Weights of a small transformer language model.
Size: width 224, 2 heads of 64, MLP 896 tanh GELU, vocabulary 512, 6.57M parameters.
Training: a variant of Muon for these matrices, 3371 steps.
MLP neurons of a small language model. Each row is named by its layer, matrix (up: input weights) and neuron, and shows model dimensions 0-223. Each number is 500 + 50 x the weight over its row's rms, rounded and kept within 0 to 999. Numbers have three digits each.
Before each neuron's rows, "fires after" lists the tokens most often just before its 100 highest values on Wikipedia text that the model never trained on; "fires on" lists the tokens most often at its 100 highest values on Wikipedia text that the model never trained on. A number after a token or word is its count.

fires after: " a" 17, " an" 11, " m" 10, " M" 8, "t" 8, " to" 5
fires on: " in" 29, "us" 15, "ut" 14, " at" 10, " d" 10, "ct" 7
L6.up601:484454511558535483441551560517554500371452508497470446479500415398568508486446432527524413460430436546496490490497546509608471502634543460534540474490490494432524533429501577426530483547531540483510489471591557528538478490503452414546533516475548473572532576517488533458544547585455528503504538485475460420478486558581484509464428495570518518537455461514613510511513517451472401522452512398483509497454479442430533522497480536507508534507505492480518526597517544540561546451456498536454459408451401376470441445440606483506462582504558486516487464490505533547495525456502607458493455575577383414502379552504469495460506372396506398601524509482492532432512508586523466489479

fires after: " |" 17, "==" 15, "ic" 8, "ul" 6, "A" 5, "3" 4
fires on: " R" 23, "t" 19, " L" 10, " D" 9, ";" 6, " C" 6
L8.up803:491484521496520452532477485557509501561509512449500589461537537514535567468549436553495447510509530480547477516535473422524502500494520483466438463620512522430427531453487624474428509510461468520446541529535617432548526519544489491470581508509519377470452564491572498456513586578423534458598393479551498467525509576465515536522561518470555464515564410400553497460501460550505547490520420503496428455568526562535503476473553486571406467470539501482493566530520538510484595354479423535515514476501393509469474517576479468452513498494481583499530485429499460516524497522508436481341499526700465467473524573474460552523421561468580557445556536531461470462467476551519620515552

fires after: " l" 51, " d" 16, "ar" 6, "r" 6, "a" 5
fires on: "ow" 19, "ess" 13, "if" 11, "o" 9, "and" 9, "ive" 7
L4.up883:520551586452481618514543480518411387484532563478494514482519503424469545444498515479554536524498482507434505469475520368535523496409467552431512587547533397513445509435552612516503515619485572423430513523494569565450497533493516452440528479450497517513480535506541499456495519460562506476480409451474524410551534467502546502520462474413404574606544503490535530496537559535520517527492427486493509439599571484572390539463488522564521598463550528540399568527545537608477492521463436541517472457490563537499454476490500509427520520440543468545440550485439422507478455454582530486427551414513448495486611536452486422484372389512464429589529475494461510435489506453549538482514

fires after: " al" 26, "al" 7, "ar" 5, "ant" 5, "on" 4, " con" 4
fires on: "ly" 40, "so" 31, " be" 28
L3.up220:453466463505401617531557466525509449524487582492529439514525490493500464463563419524441519412523603541521478494584445397420404499512523564508486500499524572494519587390526577528483505498488572531597466439455487512461490569541510529546552475535547495511489545510465464557399455493572375530575480463429423526453545513483510504388524490496473542514569510481514447551365537443549509500563571501451627451421476462505526483486511477539422375499501463494476528520477484472490446580558537497507483518591491481574537473498552377570497464450490486561469468579467580476473467555578496531465520564494450416522506510477469550644443500495505443489505487379469496595524431505498485517464

fires after: " " 28, " m" 8, "r" 6, " a" 5, "l" 5
fires on: "us" 44, " con" 14, "is" 13, "ad" 9, "ct" 8, "os" 4
L8.up61:485421539445530461470489578502533506454520521575518490541463457434591465472421509535603476511539494559526490475525551422371573602443458501495517493484477483426494500577463461419456574575492576399448478495491496550487510399571505497418563547433538547472468621527519566575498465516446513459530527532445469407509520496455494465509536494462532488486455511453528526463493529570515506618367553457485465529483573560552566482472512489515491529560371598516554508544447597566445560404520543517414493426577489511471490530546510536550536520581477510560410473522618586519536473397449583467467487492522553464551409481500501488398510505534523493475481541507489540477408562481436509516473

fires after: "." 56, " m" 18, " l" 17, " M" 4
fires on: "\n\n" 50, "ast" 11, "ar" 10, "at" 6, "ist" 4, "art" 4
L3.up156:481441516479502550444579578501489375533413504495469444471514513559480596574475561553536442511444456533525484503535423392467437404391563562511564520528453416422471453528543555562531618538504471543438530549515623502560571474406316418444570556530473538562516493538438485466510501394544515526586517471488495476499506462523505524514489568452449467453530466468482448500611476478546445513489562452519504502505580509532552479475513518404497458459548505514532532435409484520492502473450426512468472474517525477481437522464561474520581397513560491546454530531465491473537542498534479394602412516554481613490587494559454444471565534472443574566513517549506493524527495471482515531498

fires after: " B" 28, " b" 23, " M" 9, "o" 6, " H" 6, " m" 5
fires on: "l" 34, "en" 18, "ost" 12, "ard" 7, "at" 7, "art" 5
L6.up645:548464487585447476576564504525409598509548536523435581504456456500557519545422590503623482592458519502453526475477456474549528495518477500462541494521464495353578487458588421461542443579417511580478551588453511480482517436456425486434640518487439462493539540556494580419493464481526517526500487454541512555463456417499455503547485598485456569503575468516412388515566473483473453488469381480490527474465552544483535577484444488498496487589463519567557590485540464496518422516562490499437446523472546449529469529414498509472412548511530484505458557531537463453505499498511603460466495462581484524336515525484435478566541439454508532473532491503448572502614480489481488558509

fires after: "u" 21, "r" 19, " l" 18, "il" 15, "l" 10
fires on: "nd" 21, "d" 15, "ong" 14, "ess" 11, "ar" 10, "and" 7
L6.up808:582499483461463533523571544463464477486472613495506460567391524459528518526453477565484415467446553525466556437559501373512421485403492587555506511550507531512572492501530492410477455517463506458572514516491566487448517533566498439418539451562469506538480450507595523520443458534563466518447463398508450511510556522521510511541480520499406560591470551637495512403505434481549491494422518539580603628560532466478454470513493552466463529519556492435437415520425484516449526557526502492577449548529544522500549538525503453506422417445496499530406544465454460570410483491485571559427488505451477594442566467511462442452498473517509607456561544391418400467503448519547503512507

fires after: " al" 62, " by" 6, " con" 4, "id" 4, " s" 4
fires on: "so" 71, "ere" 9, "ame" 7, ":" 6
L2.up254:443408498393383503453533566461462540516448442544500564494515512469566505525490475499506523437609573494504511530524542587526406448502533491546532613517530461478529510425427552519482549493540491546539461503583526466513574517513610506458521467485503596581410434511548468509497540469542437587504543472475462556379507435554478460455450384464508436498400570392506488506477481458526468552541580461466499430500497510533467519573436453463477558555406498415542498562456536476565479489535563505504484573546539568579596502467447477401493464525533485512447501509447532497511578500572518483600564484511441612477547505447485472528582557452518363506485514412468464543526500561546416493501